{"n_layer": 11, "d_model": 256, "n_head": 2, "n_kv_head": 2, "head_dim": 128, "d_mlp": 1024, "vocab_size": 4096, "activation": "relu", "norm": "layernorm", "norm_place": "pre", "norm_eps": 1e-05, "positions": "learned", "qk_norm": false, "attn_scale": 0.0884, "bias": "all", "tie_embeddings": true, "parallel_block": false, "init": "normal", "init_std_qkv": 0.0225, "init_std_o": 0.00481, "init_std_up": 0.0225, "init_std_down": 0.00481, "optimizer": "muon_variant", "lr": 0.0052, "lr_mult_qkv": 0.7, "lr_mult_down": 0.7, "beta1": 0.9, "lr_head": 0.00381, "warmup_steps": 200, "schedule": "wsd", "decay_fraction": 0.697, "decay_shape": "linear", "final_lr_fraction": 0.0, "batch_tokens": 16384, "seq_len": 1024, "doc_mask": false, "train_tokens": 181400000, "steps": 11072, "dataset": "wikipedia_en"}
MLP neurons of a small language model. Each row is named by its layer, matrix (down: output weights) and neuron, and shows model dimensions 0-95. Each number is 128 + 24 x the weight over its row's rms, rounded and kept within 0 to 255. Numbers have three digits each.
A block is one neuron, or neurons of one layer that tend to fire together. After each block is what it responds to, as a language model described it from the Wikipedia text at the highest values.

L2.down41:116144114138155108104134123124104132115068162116104134109139156127147206166153150107148131135137139137144139096120108147143141085138078124132145145123107142142119099106137125103148145092101140136099139152156179086088126130157102141138075127141129136141152136142105138105119155156121136120
L2.down67:102091141137151103125101108096137125116125128155113111123133145141198113171101138107108138123131089103131072149126118103131164112171165137124117124151155111170157084163152119136107133109135126110134076125108113175132106137135077117136167129108147098139101131140098128120119122105109093144
L2.down136:109151102177103139151117142134105140138082159154157139125145120141113135143132138097129142136117117159119119134128121137157144127122161127106100146148142127132154122097150105093097178116152178133112110118101169116131161119094098090113095143146161138097125138102129098048120171132143100124
L2.down169:108097105169145146149088151100140128099107124142136134190111136077138095170135147154094132134137107162101110109128131142124107121143142098113128144168136150131120101172129148092090141126103101154131086117136119139112114144138130110141133101124136142106140144109107162062152125107117158104
L2.down705:135128136117156106161105179085086166125109133130153137114144120157158140123139082136068139127125145137089118154092144125125115168154152149116132124146136120146167080091156120129106138146135113124124079135107170115153116133091114107105141099112166159141135139112135142128117159154149139113
L2.down740:128099131122093160145152109159096154132148126109152132140128117162137115132137179134072110108139106123076124179102108115088140142139104119145103161123127135159169145113159075086063128085135118180117099085152122120139169121154149112155150119150134115137107110120118085106131107138151133113
L2.down940:110159114114128056101146127115140157154103102159187131153126174101093143114133153155127092133137143119128124122117096149110124123185124109136145095154117156102141140144176131121118139094156153148102116115132177119149113116112139120126093086144122128133175128112120102091103132078129179162
L2.down998:114120091139105126126093128147169122123135123141128087106165107157136103163112126116105097093108123144151149098110147114137113072145148109165094156170117164095144123144115155155124116145140157098163113139147087109108134152143111153172129134152134159098139126110132164109108112109110180119
Description: Word-piece tokens containing "o", mostly "on" or "o", inside names and words, as in Dev-on, Tor-on-to, Col-on-el, Bo-els, do-ctors.

L5.down821:146121124148126163145113123159137110133144134116176113162114141163138141140139158123132102101157146105145143136150146099111116105174114104144131137140129130184133132090120116106120110129143132135136096114137146141140169088132137146136146126121103130150102151114092112190133125155126124161
Description: Separators and connector words right after a number, anticipating another figure: parentheses, dashes, table pipes, "and", "or", "to" (e.g. 2.49 (63), 45 to 64, ISBN 978-0).

L2.down128:121162106127140127107137133095167118128156119142141139160094140111120124106106122103173144156125099179168128112112111118139104164138099091158117114141125140143088072147110117118141145102134123172119146124112134137131121133123132098125110091166089090137065152116127150139138095108174112129
L2.down270:136156124115104141084135169156152115069145161169145151143097136102126140104118118093131187117120064146107137141092102160133110178098134115156132127122112171106162120143143114121125112098142129136144090112117129117137144150087123133113116153102083147102140156112120113141132105128153130112
L2.down546:145121084114160159192130096114117100150091126123134152114132109124172162124143130144143111086079165075141112110132104097083140186152111151103115124177131126133131153153092161167122175121125168125145134119114121140138145164171126089135129135103116140165152125153108160103179119118102127094
L2.down570:154105099117103157125104085086151114098115118163138136119087154106138168126140112128153139140113097108110138122114130134115084140139121115110134082139127109100114155154201087123117144156135138132119096078170135121103134086122134132109116112104168168132116155111137160164109116159136127147
L2.down651:150093112136114100140119144089128130120111114146163150118084135134151140131105106117131141130102060133118131132154122107141154164147144145102087142141110144141098148168154134131109134133133128129150054096155114125126112103111106125126132112088138146133129156131112166144130165137157112137
L2.down834:131102126132105115104105153141090108162097129127164126076113118149111147135155143096115140135131121152135102147115123065110130122133155123156101144092112138112097138071189106141121147118153167154121127093151120128124103135168109107123033105112146154108135148145129111154133115146164098106
L2.down864:125123167119100128132108129123132157143120130143155144167137122130134112138153125109085127162129087142115116125128131118156131107135161162094148112121109124145119116114181084103138182132127092099127171070119112094126106111135155101107123116094175066167118109130118152102099092096161125104
L2.down1021:114073107116120128096151113094124119116136125138135164071137118157171139156143109145176179134171124141132127138130139100104107125117105099116130097129111136140112136123120105118104182154112138142130081109118112193113101159120122103143153141096155150163133124126124158167124131134149138135
Description: The indefinite article "a" (rarely "A") in running prose, mid-sentence after prepositions, verbs or commas, as in "made a", "for a"; also the "a" starting "aired", "apiece".

L6.down423:121101162095102134161084150105183121140175120122134120108125133105124153139153112146136152122125114154122142127130129141148114138142113143148138134085126131101117157074141128099112130198107131089118140167141097121166089109135148101141138087129133162094142067115118155101105106120127094180
L6.down502:151066169104136116125159153144110131086129153130116145142099149131107136111100156111115145146133105163132112104097078160131119127153107098155119166138143110141125150129151127122114134163066193111143126127155119132113164148158155154111138103122142131170130130108127135156101074124101127176
L6.down823:147113123143134139145129167161142122082162137114084100161114153163117140108157095094130126126141121148137106126118134127142133111090087160181121153138135122143120117145157081095146136097111137106155075110089153160145139139144109139119104099080141160146152129153132146137101143134096149126
L6.down870:108157090119111106154110151138117136140126118102100134063124139139124094175153145144129144125161176181127124120135118155157109140165097176143129129103127102135113112149130133144127121113080119085098152171120139170124129136102131085139107103120150073129153167130145127116117094154172163164
L6.down913:150113107117087111127111163126104094129101123116095131128122076123118140132110160134131176143117085100143142109133082110125144190139125144124080134147128091151115105159110163077156096141095103166138112110141136134138134150042115080119136179116102103150115114122078135123133095138132131163
L6.down999:120106123118117148122161169108120145114154121124131135164127186134109099137110118115108071146133149112077145121124099123109146138110126147143128161149128133115168159106147099169095094112169116106159155096110126110154107119092155130123127093154159116147177147162122124102132142128124191132
L6.down1018:132148128131124097150108168129115129123167182111134172137132149154144111154179164115110159132185142160096097075111131067154109124121144125127146165142139149121144102154121135120148172125085091161098090161109112161156083142150131139127114130117099079154094160115117139142108122164106146113
L6.down1022:099097109118125116134178125129174098095160120100142112120108165151127128156160147116136150148148141140155116106142132153127131145129116160147141165122160154124138128083136127178144093138123140152092143135103117101129138132152119103138119060150116102116116131162137122081144143124116132129
Description: Inner and final word pieces of personal surnames split into several tokens, as in Bert-ol-oni, How-ell, Kisely-ov, Bald-ock, plus some Latin taxon names.

L2.down216:141106114120120164149133116165123144131109143096121096093124133173160125122100087159127172130148115139135088128149147115127147126119141095146095121125058136078139091127117095139123138147117139155134139121150105119147132173105120091093138167125153080144106131087131120130154166176137096101
L2.down441:156129106158131109131155116092111114132148114151139184128115142148137143084086142116118202116105116120124121172139118143153081125133108171152136140109112134099141143132120064153147179097099137133113114155144088162076098143100131129143085128120151109116140119105084061113107115133102121110
L2.down655:132127114153116141139132143149104142152168163143156159157141180174108116122084127155152145098128116134089107149126106101161103144122097107127140090159141113118167097158124136137079143186099096163123185120136123103148108133122182140118135108099175119122147101122105134111134139110137081126
L2.down779:119115159119144107139094124143150087106144171133073131107117107117138153106114111086121139128140126145132101113157128126134082162126126159083131173059133114106125115116117123137102140146141109171120113142080116106120098071086127171121138174154130162147149074123140125125181111102142095116
L2.down780:165144119147156135117138176124139140093137083144125149149137117123166064155121115137126135127126141118112118125143111135133145124135130154133084167086079137097109115162114105154109140140137050178137158085099131132162142171102139161132086140165144109102129151092117140130147133113098077124
L2.down827:147122113148130108115104130087110139132127141123122171116105126185106087128091152148127126097081150116143088122108123135155116120194130103126119144103130120118133189144142153140118144116154132103126167124123128114136121099143132131168123119142147101139117077112108128103171116124128139162
L2.down890:122143090153086128136118183123138139149167106142159128132121138113111115128115128169140151105169082164147112159133135138127115141159107077165139131088149140102126098117102102089104127158152144164133155134152102186144129135109103148094107139123089172078136110149115106138157105131052135148
L2.down903:112144149161157112116144108085176136093129103075077107134110129081159115143129108165127161107150147160110114140128105105132117163092157180151116140105141112084146139174133109131168151149117095148130155148117133128181145154134105141142124158082093113118158127087110104126128123123145067136
Description: En dashes and hyphens joining two numbers in years, seasons, scores and ranges, such as 2010–11, 6–2 and 1918–2007, plus occasional slashes, elided l' and de.

L6.down210:116145132121123131117122113104132151126105174163111142078105157124123153089109134096139129140164160143154110085128133088166126137170148135148129077114188111154090139152135155126130138088101146100145120090118090151164102109129156113126119199105147093111103101141126135142130156107147145112
L6.down254:121131090092138140134139102130114166107115094143088128141110159143153133135175126130167165140124148131186150088119112132123168131150113205142131137086100144116146096093128097112139121096109127173130146095161116129155095140167179156130121102141123162137118112106129132135131144102111126103
L6.down587:113140136128166110144114131121102097130168101148126104134074134117116065157122133146137142093116129088133166138128103167069132175102118106130114110128135169138185140150159096136083156130128126124124140137137099110124112125149104103162106134138158102133150111119091138122128141135139118104
L6.down616:110119177116123082135107176146119146121137136146096122134157119067147115137112120119125144160184155143148111080113127133120127110106121132159177107097123182104111126094155128167155150121130105127145098143157154116110169112100117087095125114120132147138163102080127115179112149104130139096
L6.down795:088078105170118123161090149104124127117146136138144134122154115096143100111110116108149140100135133099103084129126098126150093111163102122124165104105140141133138112089164093142123123138121100133122145144139148061183104191115152123095144123152129127151161082132115103149159152168089156139
L6.down905:130184148113111114104116106139144154090106155143137161152155120083177147144179134145095122158115111177126092138119170084128100177112128097164144137143121135096142140130109080074154158119142120117149103138123116148116181178119103133118136123086105115123131128125118154136154164130141107137
L6.down920:137144126147143106115142128097094120120162092140103126129121173127164169131116157172119128127130110154100173105172145161163088172093142137116147122118145165104148106075121122089144113138083107110124085141127163112112165126101129147163119136117103138178117079145062157159166111087119105140
L6.down921:102183118150101126111137180120160126112169109151144084122177172099126119124084094171121112109139176153131111110106123151100128109105173132127140112111116166161122163173158125118122128155139111121102121112117101099123137145120150110172143174197135145100122129143129126128109151116103124133
Description: Mainly a or the right after is or was opening a defining predicate, as in was a Russian, is the oldest; also mid-word pieces like sp-ot, c-ent.

L5.down792:106130151147148123106138140129169131109155150161128148130095080099117075096152128103087157117176107114124141138170133126091131099127133077129117152116113205094132111108113120130143132103105120096145147173114131148109106188119125119144095124141116136175112143158091102118153139132069117148
Description: Pipe or semicolon separators in Wikipedia tables right before the final column of a row, as in header "Notes | Ref." or stat rows like "51 | 18".

L5.down136:112125109132152095128091101125126149081162137136137151112101199129087139160150170130114165127143155119107113128116101151131128164110145139120100142121115110132102147121115143106108151112083158088143095103127147135153115117149146160122116145160127132164090154119073094132121105110123129156
Description: Word-piece tokens inside proper names, mostly surnames and place names, in lists, cast credits and tables, such as Kn-ight, Sand-bor-g, Peter-bor-ough.